MLP neurons of a small language model. Each row is named by its layer, matrix (up: input weights) and neuron, and shows model dimensions 0-223. Each number is 500 + 40 x the weight over its row's rms, rounded and kept within 0 to 999. Numbers have three digits each.
After each neuron's rows, "fires on" lists the tokens most often at its 100 highest values on Wikipedia text that the model never trained on. A number after a token or word is its count.

L2.up639:512490510494473527453497461511418451485544486512493427508481511497498524491520497460487497563567497574551537454472490508488562567522569544399478447452525453480421539525538465510445521530538614476556402494552468501527519524579430559523597490516460469589432436465464459455427456547519464445541499440486445489526451490549487507411509560515517491547529566548523520483472554475489491534542530514493534549511506513540482532502533564470558486516514463485527535491496384456461468456506502460515488520535563540430465462491463516434472511442484501481520449518551538500448449479471465515492477490462444519482435496444539445519526495512442534511488452502507516455486512484542456507480
fires on: "L" 26, "E" 11, "ode" 8, "P" 7, "one" 5, "mi" 5

L5.up290:529479508499535495495479469486448477492531589512448396491400480534462448513483467478498531513488509434514477498483442491520516509536476482439432510487500511469478490509493537488477481460471553498512393476445509489501513503491565521498587547523525487497508560485454536478525465502522526493499457490463598456503462497535447516492482480536519502523517494451517449557529562502497549518471529516571512576488445515502541467510500462584598484512507494509460538502441511552497537480437462435510592454553490454497490424561491512521531502536464520504465465486491498443476481586604527484517504467539519572580449587427508524495489490544512520588515520470529518458599592451466470397443
fires on: " P" 34, "si" 7, " were" 6, " from" 5, "." 5

L6.up804:468531524534500500508544498550472497509556454511488483549504604503490461517426442465523445530540489542499478511486572457522547470493571522512499531462510538487474495471546479468494474455483474496435490523479554506505464456566545506449531485467457435623456492459524520522512475541482460477444504474458540589519490481508423498492510492526515510500504502494436530532470461451466463501518547471468605485495441439539493514457589579515492399527536432554609438483542542508505499547472561488510487484528477441487486481479501501491532535470475578541512517504498559436529511560504535505506535405553540466503407561459510421491490418497550423487523526505420485539556549498479523467545
fires on: "\n" 19, ":" 16, "|" 12, "D" 5, " and" 4

L6.up944:515396515508500499507519488528538542501469529529504520442482546495490435498532479563503460487466489531528458556483549535451467601447521490555492520416486380430371565519545468457483471525437500509427504476487517507482506504518511484517521526504431502553461477487477542457574555494471508537568484470460569573506568520488450514505560543486522505560508445453572527494436495443521508537492479494522553506482488460499451434575545531525485521501504473511582535485505515497470500554530507390578591523522528511538472462489486469518470538454517448566497398520518513507468495501408473498455471549559491489528523504486542504495464442455510462475547496432474458535554464517534493515525
fires on: "/" 17, "  " 13, "^" 12, "|" 10, " 1" 6

L2.up1139:488515479492522461476497520489510499494556538446506413466528475543537526495486484459537517599501428462496404499442489479516540536505453467523562499452486543520527470498515543499450475539508504501525523542461536546496531517498549593433543527465473496548557533411484452467535517578529483439493577413490520516521521454458483507535483507410464523503559486470497540514477484536503442444517515487564530477487448510571457486503493531578535443512501564520505432540571522506539487473450491460550517484587497560516461506457409538512431504482492475517529512609521497525540451499470510565519577512446461426451518561457583502556504527488521463561511559488450453523509538425514561488516
fires on: "ly" 44, "-" 23, "ub" 4

L6.up636:537508426518494460549545529515498527478536520527563486479493517603491518553498475480511483587531454484496465496473510507538421462465445466460493492456473491496438460559485488478504522461524538539505513483567528557569457392496485500485525428529417533512444516496509449476531565455437469483534478508481444478469515518450429470450562487486531577552487442454474563539509498519515518416541543549481439499483466555542507496513560523512429504515546461456484517482541422449591505571479457471570507468548524468519440452514509582434530496478446533520537462555507476507428495510500507544542466472523424436490483545531557622530473473505508527534511527433524488513509436511487507459528
fires on: " ." 28, "-" 22, "°" 16, "." 13, "ou" 4, " |" 4

L8.up983:557452496446461519525650512486469495415545520585529420476504484543534542512518506506448469443495465489438538432503507499539591474471465527487489503498481511494483438506519540416466543418480477522617506455529467484552453567460464526599476563549541456533574539440531436495536497512464549429476517456451496481582578518411480444509541495514508498580507526499466500374489552492494576501507546538541545465510461522539503484478471532531490511485524540461514505485537507524553495553469467464461475487504515512479555504491465528493513456462561500480464494499524490520484478548452515492462461532514438520544470506537540422536483468478549565515519516487502441514507536512500473521527
fires on: " has" 22, " have" 17, "c" 15, "-" 5

L8.up1142:508498573513474453522589579485458503554476460529479515530535521461452510496489524498565508557525494502540489455463502555543511487507514517464507484556451437460496499523477550512581564460428526454540503476480538475581421504411444472481504505550444537542497472505466441540486436485528545423496516481518502549545478562541493486491529564419448535454474387522470522462520498531528489524510537577536458485508470523582485482492559578506528503533556490520514535507524514536512525537471462471446518468449489507434497519489523545528471521515525502380460512518535458488445470484495478481464527467532436522421452482417467447527573498515546518474513491463480408524549479415514449519408
fires on: "\"" 40, " (" 18, " |" 18, "\n" 5

L5.up1119:450414498479429482529498551448539518542550513554433494427419511508473557527429553502495471540503565397565448492471470518455470465550511475532555540495518466530534506554434488525493516485535501523572458507489513526484502558468565561539530505490501445439504502519486497484495499452455411531544484517436546509462411542497469442423565560490509545585482456459459453515473490517556487518445492533561488485523481561533544481494525479501496531451536518479462467482483484457532561507529483525439499387549563549490506513516492498449478532539474495466462480457542464495509461581489473489505498440569445525510505494526560573550536574488485507528504495500518441567526441465581549543483
fires on: "-" 34, "ha" 11, "°" 5, "se" 4, "name" 4

L8.up935:525529529514568496465499529538461541483521515448469461503519506490444501489478522452443476561476496546433493478467457540564484507521435557506547483432462452526491519491513506466550497479465523522528550475519515405469497578455418521481479483491604546552489492474460518494505467571517515440524591518514439511488543520432502471528559507474488507479480537480357449437541469496476490492530459530522484479544500511544517515417541554519558518524553536507568465557479527518514557570469484538510488503505415404469534560508581469450467510527483544439451462516500501502514501520457561504529580402551490518436504554517558470500522515522531473491508474474545491518581545489510396469464
fires on: "\n" 33, "|" 19, " |" 9, " with" 5

L2.up318:507492502586490458488545497501473478535445517566547434534465483567557517506424560462469465492507513473450573583541519529550469456511352484418471531473426490442446545487499470509506530454467534501509484508500467491541545535551504503583583506468475497493490445497513563461535496500472493499415485496465460457501500491481503495486487505540533465500529466560535507520441514507546428533526481480467459415533481531557447490501450487485502500526567560424530529486527540463558491507457460483510562519480546513489528414423435534505595489516526547487592517527489540498487486533473392510475469522561496567492458466451491568477543492517489453474501495493578507527562497443514523458468
fires on: "on" 71, " m" 9, "II" 5

L8.up1134:525508426503499521562510576509503597548565472449555456502505557458511461515542503507550476553450533465457462518522469545513517551568512562554474444458454454562471499535468486445491431456462496440520465496533531430606473495422438518535539493473525446480421450552543551507606495511476571437411540420486530487593503531515560472531499520443515423455470445458534514501515497541524482453451518473511458505544483490482443508481468548523518484471505466559524596494509480506481491477518437519435523467532474488498521495479514580456490514500531493513475516488525541513454458515502549471484526578444501475521466442489538508467532563452493436524531477480462460583499514487446496475474
fires on: "–" 50, " history" 4

L6.up958:491465502538476581444484526520498538521537490470452457546524517500471517506488544419485439553490560586373414492524525525514538533499472532520540510457491486461474499463572451450448418468487549469456527406530492458528502545562547522593428493546526446482538516427438524489495488485466496505524446495461453527488568477465449453498541569453512477474442400526452497477478497532554504528515526523488525539532544449513473449544562504572549547530491468589448468512479534514439532576559550489456501499518535498487506465533517502532490533525505546543473495509486515492545522487529494509472506492534469461428440524454497541553551492536536477474473536499432447434578457500538493455563
fires on: " |" 36, ":" 23, "|" 10, "ug" 7

L5.up81:445489482547494555521452580534537540467500538491477467436475549525528491518483514424423480527487526530474491518426572548508514485527487513503490526438481469439478560490510445509527433487484522466467504490538519498489554553548477527558505477530453449504470462555510546482611537515536477537472523507470492520541548507521459457439566530457464576489436520440457561515489450518460531493519533432551525505495454461517593472418492540515485487491534453585551449522532507521516538551514493463487453530511457517501559503537470513484507579535523443473470393475564461559470525510509461530550503434506533513505513500449491497505474501442490585445528548458416529588448436512479530395549
fires on: "–" 44, "-" 11, "." 9, "/" 5, "d" 4

L4.up45:453492509508495496502473484462473478527561471512498548535475502547488480470498489497563439534405519504496489443502536521537497505596537429486507538477470541524555538453493434489528417495486569470496486508538465591454451472575480457475473516528475536524528493498504611480475518480528533475510446504442599503498493504516481478478471515476496460499528454464452504520539466554466472492488582522524455577442509437506491460486584498502548492556463555547507464418577527589565510421547474467499514496520503565486430531563523550525579513599516514487507470510510508484545521544492413483534456492393527523461536475496454555513531483499538573509525522504572412552457486497520514472456
fires on: "n" 19, "d" 13, "r" 11, " to" 6, "y" 5

L2.up305:476501558505514493530532538392537508474537573450562529546499530489477538517515453485476530470521524501550502448504488567528494509549554541464515499517503491472443431559502495468457463486492473540479462514572517483511503483514474460566554514456482530517441549529466473507575489504576510542491471482501583485496499512559519467608486494474589548533519515541501513538425481596496484534527477514471460416511479490452513403497477456496502473539496511505492554476554514544490524452466463476557534523465480457498537535401467482371553529558550442483459444544434486464524482510520506456553502493452490449536520536479581481561565483506504563466593514416461475501525526497533412503520
fires on: "es" 19, "s" 17, "ed" 10, "e" 6

L8.up1041:478503486509490429484425479453467484501506502463455503535481520575504490523508551496456489532552593512459487518504524510554520549487496499471459510410492552507499509485520461417488417537375511500473489427540453462547480579518455502487497496548480469516565499429441545516475574502526487512508484479467485523484559453464458487457550578474497508419538434421450543481446457520528567541489582509466406515483407451510507517493506500499544453541538536494519544501469580490489504530478501475558591477518505482514584444506398463443554470520523519468584475494462471537510515513493525471565467474495584506523495571481515473523510528504539509489518575471514444503478526567525447474486
fires on: " that" 34, " to" 11, "-" 11, " During" 4

L5.up656:530451508467514521523552610520405501459486532504572477503479497528507514579492519518526534496558369502505419497409529550509512568518559484469497457473448515483472495536490539496518508520505542449456444474442485554568522522474466529477490598543500504555529498410455471555457550485541471476478441422441499499469560511568515457509511532481523474488486477487526525531522541594531491424514528479481519527503507485512494506398591493501452537504439416452510549523477550468477487487514595504442544538480592493508504521516544460545503497467545496426512438521517516493456497536448502488527488501463418517479460511523549469521495474461549545514583520512553533520515535507508426483502
fires on: "'" 47, "\n" 10, "\n\n" 9, "’" 6, "erc" 4, "ea" 4

L4.up659:386409568556467507467475516462470471506532497495518520493506474492482541538527480535543498466521467556449462498502459578510454432593417413501535502529516512427492525550553497525390566475507498555540536445474427453506492448452504431485537508535452509511539541462472524515517549504499507467518543501476486527552533477459459522480482522464511518490493535504465487440530504536503571459559472554524453641516465438481523451506476602519508490526487426498500549509464559544523494517519493483523464534541555527523563494468509524510473521519484515491461553590448540471460518467477490526501467472601444513419506564512476541557519485468483551578472556494481517464569486475524488513519
fires on: " W" 18, " Sm" 13, "gh" 6, " reb" 6, " lived" 6, "ew" 5

L4.up528:557421471512519444498473438519469548480503581454504485536486493551466478490460501517533398524509435471511397472487501479543532532508514490444534553450525499485504460486628488436432522455523478548499473550541464438597464456516486472515484562483435424494487551487423468539478513524512525503561533426493484456546474513495499482410552483463515461549568486433490486445548528402468499513502559569533519430568456493546442522522502497479480538503505453533553493546527542510522478546487591527475492472478507452495516507484534534528537514511451506487549465479514505447474505525488455543559497481448461529513437512495531493549493461447449553490556587471469517504482484514394493459524
fires on: " |" 48, "H" 6, "'" 4, "que" 4

L5.up966:435493441567534524511515557460550505478500482479510489494451537528441488553455468429529479582469532439586488508436443481455468515470550441463539539511560535457496473543530436526534475510480479501561507469463504527475544474535521493465501525509465476492503498499490576542502432440441513522529452513447517477494508483548526505469430559494597485513592429395530503504482533568525504531528539502502467488545519518505460493572477548393519454516497454464494500487497479538545486546503483519441498542455424567479511447473454473407585490507504542490465553469478495470534510533553459459565457561421501451456464548503473495563541459442490505471524561587466440484490542510454512516525
fires on: "-" 64, "ter" 5

L8.up821:457518455445518460464433461530452462463473534456538442474509461588566501533526561492447514524468528517392540454509520484570502489543491474470540562422461569496523539480519542430520494514447557514531520508470491510500529454498428536485503561514536463535569519457506484496543464523516510501480492489382550394501501529515478436553506447518486495519505470436513482496504486578505517473530524572552433533548491495528531436432498529574476490533520528481510547475524523510504550556454487440556545471540487508496511468504537531531562502474422521404523448534532499471576469542424523481527510505514443503499536587443568459526506498507572520467537475486588423490530514490539486470463
fires on: "." 60, "-" 18, "," 7

L8.up553:470513429454531513421458538385428461469435515518502450494454510534505510517536512491466506465518495466429487417494468507540506442566464513494484459456500516442480486483544552441536460518431467530507511553475492458557530483510506546482552475512541473489509502549517480472559476564555530471466544483514457531496542503496502403509583429438459537498511514530478445484515469471538430522555506530604452496484566455485595448576485502520472422532573552439453473521533468512507517491456549514565467431529509506509463520595485530508515495478525521517475439489555443518513547506457536518467533534504486507489529518488593477572514475482473540520521482445528496397567476498476544427476
fires on: " |" 40, " •" 9, " 17" 8, "|" 5

L4.up146:445474480532516515527511564503490623508533569491553480528479472406508455521487493475563465516473550560474547457489539469458492537485482481451495464492458515456448467443465471416432563454524499489460566526459410525536424550530524558425479541490526428446522529538512542483495499479504541522480478528502491497465549527493411493477493470480527495472472495479532551455507509546569530468492516570456508538483460466533481477546476516466490499447550511530570522535450543521518533566495518499508518495533564576529440475479541496461444480441568513542481453519515543545459483442419483516549545498563453483527449517518473477600460449458485500513558525411525497602518480467540504515416
fires on: "|" 31, ":" 16, " |" 9, " inc" 7, "  " 4

L2.up54:487455499540463507561509524486446569538551506514458443446455519430565444568540475450563472544543501490538554456501443474534626467551454477477472563513523479457519512555507426522472497467475553509520492481498459437470536591487500498490511583563491562575505398458447481491468493550524472507493501493460514540488505555483527512505517529459489617544500476476511464520505492455492448494514506495530525577507521481537472483515557620468517452536517479518511493571574534474517502503433509433498480490453498553407461487500488500503508537494532533544517506519513528487468519495466561538506556440460545542457461504462583406497566442464511532543458516451477506473485461437511461489467
fires on: "P" 20, "R" 12, "O" 12, "E" 8, "AR" 8, "U" 7

L2.up582:524544527541459481494532527445448521547435520453549478467449505585531481497524489455516487510492541556494497547478583503486524486521546470447541397572455537538494517503523441534438511480554476439510500515538530463481474534451485517511497480448545495467479470460509593525508450460448483534459513503501526472508433535459481449514524530498548495462486472460514464499479534549528529479583526434413487469529514512581514529415535439427488518545458481520505498400493502594542453536484577446534571466479441490518627477463471545513499508521565533506487434491565521416479522500471500546502546478479486565487530479543542514508591423481477522440516488459546481548523537457536494506461
fires on: "p" 37, "th" 16, "ct" 7, " colon" 6, " active" 4

L2.up540:522450418567490527491460496475486472499531487506497464443549497484582458492515524476470517468528467516514408497485471497502623525489481496472451506483550569543482544470469511511462451475548571453534544528453526576500448537472552574451502500540558467467506442514472451557466464396507487521494536523557515449555499512461439485492493489468536495507528448460474503497474542524477458438509506562571511461528518461504484477487445495534536521584472481543581558565536533512576475610490485432524544488486552430493503564539535533434479508483474475523494476528521523496519458526437452495541479554544568528505567457478471475464537434456443557515559518427537458522455592477514497509505
fires on: "-" 69, " '" 19, "–" 9

L5.up763:425511525509474484508473478508516503467511553516451434437460513487500525543445453485456473570503467496401434489457497489435537505470490437521489492563488524524499511483525522498544415530554507455499427535539535533528552544398482555491494475545519463528545471529449555542487515506531450526447494474519458514557507408486434495560471457554473522509506492557537505509479484479450522437505526455522577442484510509472498487448500544489541460536530530419395512534455488485513503538524557469514532562618534542468453489518509545472493581530575474481521431580543574524457523543503493555492518513516556512470477515504556417513525540485488605488479518457496554556566489443462492479474
fires on: "-" 36, " as" 11, "{" 10, "." 8, "f" 4, " which" 4

L2.up823:451543497575446564508475562513467552461485467522487499569453475530509477547534512463479531459447552475521575464548487515474512561493549520416462452542478495487464443456454482532462531387535485530465471538533462468489512526541496435563461507498473565502501538592496543486528479499450504518478505479499485517495497513516574459505491522504521515510447435514562497530536526502522477548518603433500454512491509417550485456580460498412531545525485597448508550466502504591576540475524526487471496471563464521449552455446475611450536500490525524515506446572484539434531521489447491490473443554528429474568457488503467528477559473480499515454550518501470493529551490497473435495470
fires on: "s" 15, "r" 10, "p" 8, "m" 6, "al" 6, "th" 6

L4.up1048:412452511471478494529416506445456524518511524555437535513501542581439435507495448552505495497508526538483503512475468507524466552536516452506463491480510468441497545497547516423452411503456543532491554502523481438438534534511525536551525477469503558539537459506444527477491504462513551510473500424507530529482438430444514496418502476499485495501524502494464516551495526534501420441489530485501475571498447516526499490556464522484605549510468511455546497525518511573560546468502500562486545419517444419447514516564483538528491513521516530472502428495466528409512529547463467468552415359430508476530527576546491510540496557499486492520550478480544536490530485459477524418452
fires on: "a" 15, "y" 12, "ne" 8, "d" 6, "ie" 6, "ine" 5

L6.up282:538538513513471554478514480419485491614523529531477497506536471512464452519503572478530553495521457452586449511430527521514500532474455446525528486445535460515501431487476466474493434550475517493534526500494533503400493511565537512542530564537441503481487480473525510566498512503521573537470480420448537498521517420480559538439511554480530540475489537420522589464409531560515525445514565474527540465508497499513465416509514502462496525480479482546500500509458488506556539544459579441478536506489463480486541483406565560517521544545529558507505396520471481594497509522546464523501405411537487548501505536556507519523455534459478505484525502482512554521534522468548546453547
fires on: " =" 87, "ges" 4

L6.up207:494505499534464476587443469435529467513484523431479471546511514554524464551499567534538540500574450436509394507466545482439520525511485491510467459476527531502476534532568484493524485525489473532565436525493540523583541498484448503473473488483460549575465514511488540480491462461471403505444566472513444412532523466420579479501491485477470528477457444516451548437561516451520463429523466501453452544475450487593457482496501529543519443495568506529535468489458545552547515509519460416471579499506537514505497487487516546482502519499551465441457474478479486518469450490541418573484515511536453531490468519536627528517528523467523561559511531508499601496456522483511500460535
fires on: ":" 22, "-" 11, "vi" 9, "ra" 5, "ni" 4, "di" 4

L6.up35:484483393453512494519522472473481504497555477464469526473451553534460465510503475538486537526536449453496496495522574497503489598469490549487523531559523548542502489535486491503561532457466523492492563491547498480447515526522538497433507586454472501545498457532583561577517526469497514527446536458417493550546474492502519461535512484440542496424565457488493465542442507520594485467548572556494545466554501482495450486566494443496481517611521506450463482519502464485468497495532519474500501528520460524427491515485513490480563517577510625536555435540543504457447476503499541515396462435484512496501497488512553451485430410466491505468580447442516560523502532422488496479514
fires on: " =" 54, "=" 27, " metres" 9, " m" 6

L8.up1102:529577457539450565510537487547485466455495481475518462428473568524473462472497424475494553519532457547433567489431566479487512559512514490435548455519588496499491443487520456522524509461461508521529535475533540539489523450531526567534523457536531488491485507462515538468530491468472459428469604534465491448512486492503566496460476469569552408512548557474517536524427553507490573499562493504466519465492523483533509439532533539568476415469545520419523491459477544580453551558489491548510554489553459415457487490534485550506520494532522548432507489501577429468477478507523556508480441446441466520552476434503521516525498521436514514518477458434599470516487526521497473504482
fires on: "%" 27, " mi" 12, "/" 7, " million" 7, "}" 7

L5.up674:508554390464492493478494575516488511473500528463491494472519476501538542554491440452512476558498587512383444473485519472473549555543515451517508457518449506465469480504530474536491500475536581569422502459527515557519497504541467534538507476567469487536503572496503514516505501511556484476438413460480571447510536512533453438451496498494535512561503529426507510516493541533556541428469567550514457584555556435488502474517489510581481513484456513475458509533585472570515475562464497511464530497551452504456468439474446517439448458548569434517549501537573555470437516483446542527549599418464485464514472523503511527494498507453460497483487502472538519578500509492469511466518
fires on: "-" 15, " October" 13, " November" 12, "." 8, " September" 7, " January" 6

L8.up658:494444491573558525502557543519413475464497540483527522512480506523513467500494477469505504450495491543442506456416469507484464455563482560448562456436508511507496536517494484541440531476537524502611541454493534463490489500448522549470539580454503472509522465533456518604493474496573473396476437510458521438559563554585530413476495489481484517565507510482543477505512545548513489477505431505497422529500476524483475466425538525471498520603516578519519490486547484516471547525448503460486480448521497550454501493495450560478551517532475517463486501534485478521493518480493502500459532541469468439440475522506514402472557478502529562494504569467533606539583477496497435445437
fires on: "s" 26, " /" 23, " |" 11, "\n" 8, "'" 6

L4.up520:416510451513467475564491539487441456508508552447512413513471578541429496548534557451425548492457499514442455520463517484538532446496477572501481529454490471463465485577465461499490570549456534433438468502464423545481556485573507533477512460461490483542545558539465514557610493472495594514428485499506462477429440542486421432522514559534566555498489504539495462439468490481510488506539474524473509470419476466514497497529551542540485513554502496456458500512495428472487516497458500519523536501469568492473500495474534470478503548538537559455535534522487549518448460495545496482478505528441537473567455551449522459499542458428482470530563480498455552564547564478502476436502
fires on: "ed" 17, "p" 16, "ps" 9, "k" 7, "ing" 5

L5.up456:487542512466489559407549465498524472413562508548487455487461566465440432557433416455521494561510501488507537417500492488490539513519526495425532509443500470476512452483528457495508477493452545496500535478529519496404536475532542493500474544468551559492549442512469619622508448493479536466524548430524484485528540494487473477538506518493484524436473519481515547532576501450491481541498478539577552484503491479511468467494562483469497474526532557504498516504591532499484465502447662547499483429519524484439449518496498528475546544492555558519512476463501538512414456479495518513508478417473527521528525492537567545478450482471495514471496500455477533475560534495508544417468
fires on: "=" 23, " =" 17, " Density" 6, "G" 4, "be" 4, "N" 4

L4.up129:508526447565419563524509536488459479481502454469529467560483484504396427556491535554433520478550514508468475495515501460540528496531462490510513441465476507500514494485591526449503461552503604494491463443484482563450480495510516525582485559457534512478544500523398524513458522469528452504398491491395467497466530510547560490489518482427418496492474514465408553541464445522491504458504578521475448539545475544533489500515574542515531495455556457571513512544488523551595437492479509446469510537552512583518498501481515553512479546475478490467496503501564532461546477498512490479484512482587454510483419486515514454527486512508523493481474504495507498507451517361526514449548
fires on: "lu" 15, "-" 13, ":" 7, "uc" 6, " c" 6, "rib" 5

L5.up534:494451527531527562551521528460486545437556442516524474486478544570514448468500504552422486508522500539465519579519540440475508506516501527489457454485542531552513451500535492427463530511541500482539465471589485491515537471504504452576507531587396517523462456461436447457510506569564509540471456476498480452526462482522445449488460466513508458548455467494488544548501516556483469450525488461499445490512509405536505519421540538555559421456544506489473510502508553572555471467514524473469540505441568485496503474501504542476564518543571556535518455558519519490433553496476388558420522549551441536518474496441527484461572546455552495501486503511473530443502499481535499437458
fires on: " at" 47, " At" 10, " from" 8, "At" 7, " held" 4, ";" 4

L2.up885:460454526633477502532541476412447536467474556509490512500440472522436504518461530464489529519459549522526580452471476543527512489527543482516469440514482535484416527505454453517490446485554491428484494473528492555464534504457492518561500483528474462442464461456502575494496491464482517528444543509461455461459523456470511460499555546472557482548561532459501524528478526563459396523470508465499570573529583498518435533544447511452599489535499417502523439520515549559472490510465496493537508537533499484466456475529541567432542513536524493488488490439575499520539434472500463577545522434496475449470495517505504522568477469515518433511554440493463513536482578436569474527464
fires on: "na" 20, "-" 14, "ter" 8, "nia" 6, " Media" 6, "ta" 5

L4.up584:512482454485379508536455498466490473509531472517547498433405528505486454543561505569516541499573483477493452443513465508459529508549535458509511446474486532503456493491568524461478447452563558439571493523565462554555561552502531493485505536549579457519517485495537483485438491478432444558475513557481483548496485484492468490497529479540462520576496492465425499468487495486548492455497605475555522476510564524448521521500501553503543475521509446542475585470526481564544522519493497474451499510600569573519473520480519526526457551504497443476558522491522471515512446556488462513480526515582496530540438413468488434504507556524546569503550529437482480560526518421477500422494
fires on: "-" 82, "–" 4

L4.up1150:554502513494508478533490488527486437491471500459470494543429472608524540507498547528488536493546499514501479571551489494523470474516518470473384506535534464540471486521558518507493509490441509530475453491447443459537447523546479534556456461493535505460536471457536477560556561466508524466450510515457533480518478516504417537518548525497484543460546434425517431487503497568510430477521520440565466455538486417534400432469551492495485470520449486448483497524564541492552503513480501435509497513567556552397473584504505519494551509470499574521490484481517540540474490527534513547453433547567537521526460544431492534510519423505563555438430509464520496501593494477467593472505
fires on: " of" 28, "on" 14, "ed" 14, "le" 10, "l" 6

L8.up337:480490485489543528483465484476392440456493540499594454553528495526465438554464528514439568531469413536494470458473473553562566469574520469494552490478501548487490519561497506446569545444432531498555517457454547478494488543507496491492519529422527539568403543463484489485552464553515486462549512474496487533562431450418499420433510523565530489538479509479465550493490478486506465506493579459514553470465565495487530523439585535499462467532529491535497581496499512532484493562474542499415463465496491483462477549458512595523457528506502489492485545498571490489429451498447461492474499438596476486507467521551558474483470403481448528523532520504520518507496477507497505496549
fires on: "\n" 80, " and" 6, " L" 4

L5.up675:516512457518528573498560497474532532489512518468578484479522501463488510509522534447497474569566515452421487506484512496505519508525509477514444432459469547480529495442514511460510544498520556537497488467525481465539473564552489508518526567556474488542508426454501497489557450473511533362381504526459490569524478460477480487531586540477529508551502437439466531542491545550419515526460459543600508532504435478540452486529505484481467441515540548449469440490564500563593566504482507489539498511483464491540514530419520550535503534493526490402492542530511497460491449515524556436527565473537474506526459537452548459497530472507439514455525481465469439529553477438583429511507
fires on: "ug" 19, " |" 19, "|" 11, " " 7, " Sh" 6

L8.up1144:509547493447457552490504512524454476475530534549490465607487515506525536531463487499525506486560464426454478401386499475496547517577487510486426485477471432413482480516466517453580478530492458487522498433500480503503553478516480509487509535619526471469557443505471496521460517448499476510464569414497483503509521497442502472488547522523481528478481513548481480519505516437491533564545515554493435472443575471493568539475534496517464552532530538551549458532499491510478634480443486498529447389528562495469526541494468526542499545525482492510508450477555470524547480519441483487467520418496536546573443551439519529472458509510538465467581533485509523548503589511497482519478
fires on: " and" 29, " to" 13, "ca" 9, " of" 6, "ic" 4

L4.up811:417494448456434597494416562430474543536509522448517449456482497511427421499497504531458475487490516524478449521402461422527462536494487550475444432415431504505521528564538492505477516580424572473517524480522523493504456530537498614506472453581429493509482485511523530475513545526519511494554459462486574421491541447527429497502501540596484443489524473511517494552569502525467448490531496515483456490507487467504582464481491499573487543459508490517553569516575514581546499461497575465473534455543527474522496497529546492511512520514446512497516504513540508492457561517465528482536531527515530486564534561482486508564548541424467497466480491460505501553522512485511501433493
fires on: " per" 23, " at" 15, "stic" 11, " Per" 10, " At" 7, "st" 7

L4.up306:436496471524439515467468421551488470449564483535510413534482543544438495532457468534484495469509535584407464490425542474498529486498472556495510504516538491467491520512496513421489568539474521481473523514467423505499578517480479463519497489447433544535491481539445494471559544496614476569451502455483461519447570487469499501530533472426505527503505493444483490533474486568578457532505564463453472648490545398509480435500479523507532439493508510498472491465555489486520434469478447487561511468453539564481493524534534554486582538549512503515532435486534584553541500463480436520478551514519485491555486487470483467495513455463497465433574512498487521529489547500550474508530
fires on: "ing" 33, "ling" 9, "ting" 7, "king" 5, "k" 4

L6.up59:493524520550466549495524495444545586459578495494479490408453490495482506519478520525495573580489525468454557518488488453475497486488497535469494446407437475534480492516469480472527480500513513538564444471416499505509454563502472450455612504575516525529538554408504518508646452510507580488471554466493471521525512465498449464460529540492520487596511490516496518526383561558513489480512461505496451519480533458487556511531479512535488525458516519552511539445523482522515446494492432486465491531520495495448520473510411599475507528497535481515451479558527490498459439559465542515446440483460532464492501477494497481555488504487440577549517512547517523519489523450396535448494
fires on: "–" 17, "-" 17, "g" 5, "sp" 5, "mo" 4, "op" 4

L2.up752:484436512519437438484423532517518399489480548458498477501511501556506502521536492441487533541519538526436544449560486556512481508536503457436408509494405515530495514504520487439437401487525506477529464461495494530486508517492459527502520486550544472516418530434449490508546517500495473468508485481476523491465505468524479508482538482462549518577566472488504461439447569475474464526568511552477495473539452548522494509556488505453542483553454526562601574520583557510457564431441468499505502430493557505484589501439523488463512494570502440478517445499466531507534449496476467484545524567512520532515503527429576503550522442536554476541515523485470456432587488464449443505451
fires on: "s" 55, "es" 10, "e" 5, "ne" 5, " images" 4

L6.up179:535479488531522455537490486553492486425569515486463449435508507474459452518482493521433477482534526474446566492535546455556497497582529417490430530456515552500504480494533504542463517473508516496499460493509524526440495413501464563566595471565512480547454482596503527524464601502509484486538453481442461482537537530457502466453573457558506471496532531366508569508497471545508507549512471473518543512516460514514459420505447550494571491515500475495497561523529493523459462496496538509506572510507549572518533555486489547448488495496482513490536418505564545521452476466489495545514518519449476541425494494526581477461577432507466525524484573428477523543484499424461487413485
fires on: "d" 21, "|" 17, "ed" 13, " between" 11, " both" 9, " \"" 4

L6.up625:462443462554451502599502511439454430499498530530488425523470479456476408513508547433511514588502505515478480558517489553461531553533488484441566477439528522494460520520542527548433499492447491520517471531416497589485431528517610524493471549488502481519576546515562482500546462412450505481449501489512503459505452467445516555486449478454484501506554474437538413533505587522464422463521524482504481439464479476538456458545522500531496469547579478476524522442473567502538521507532550460464515533570501500546490505526484549504488575492571504511495507497530490489513469496544486503494424451574507469495496495497432520526504506486473507469503488425512626504529512523571540452519
fires on: ":" 35, "," 18, "}" 9, ")" 5, "/" 5, " =" 4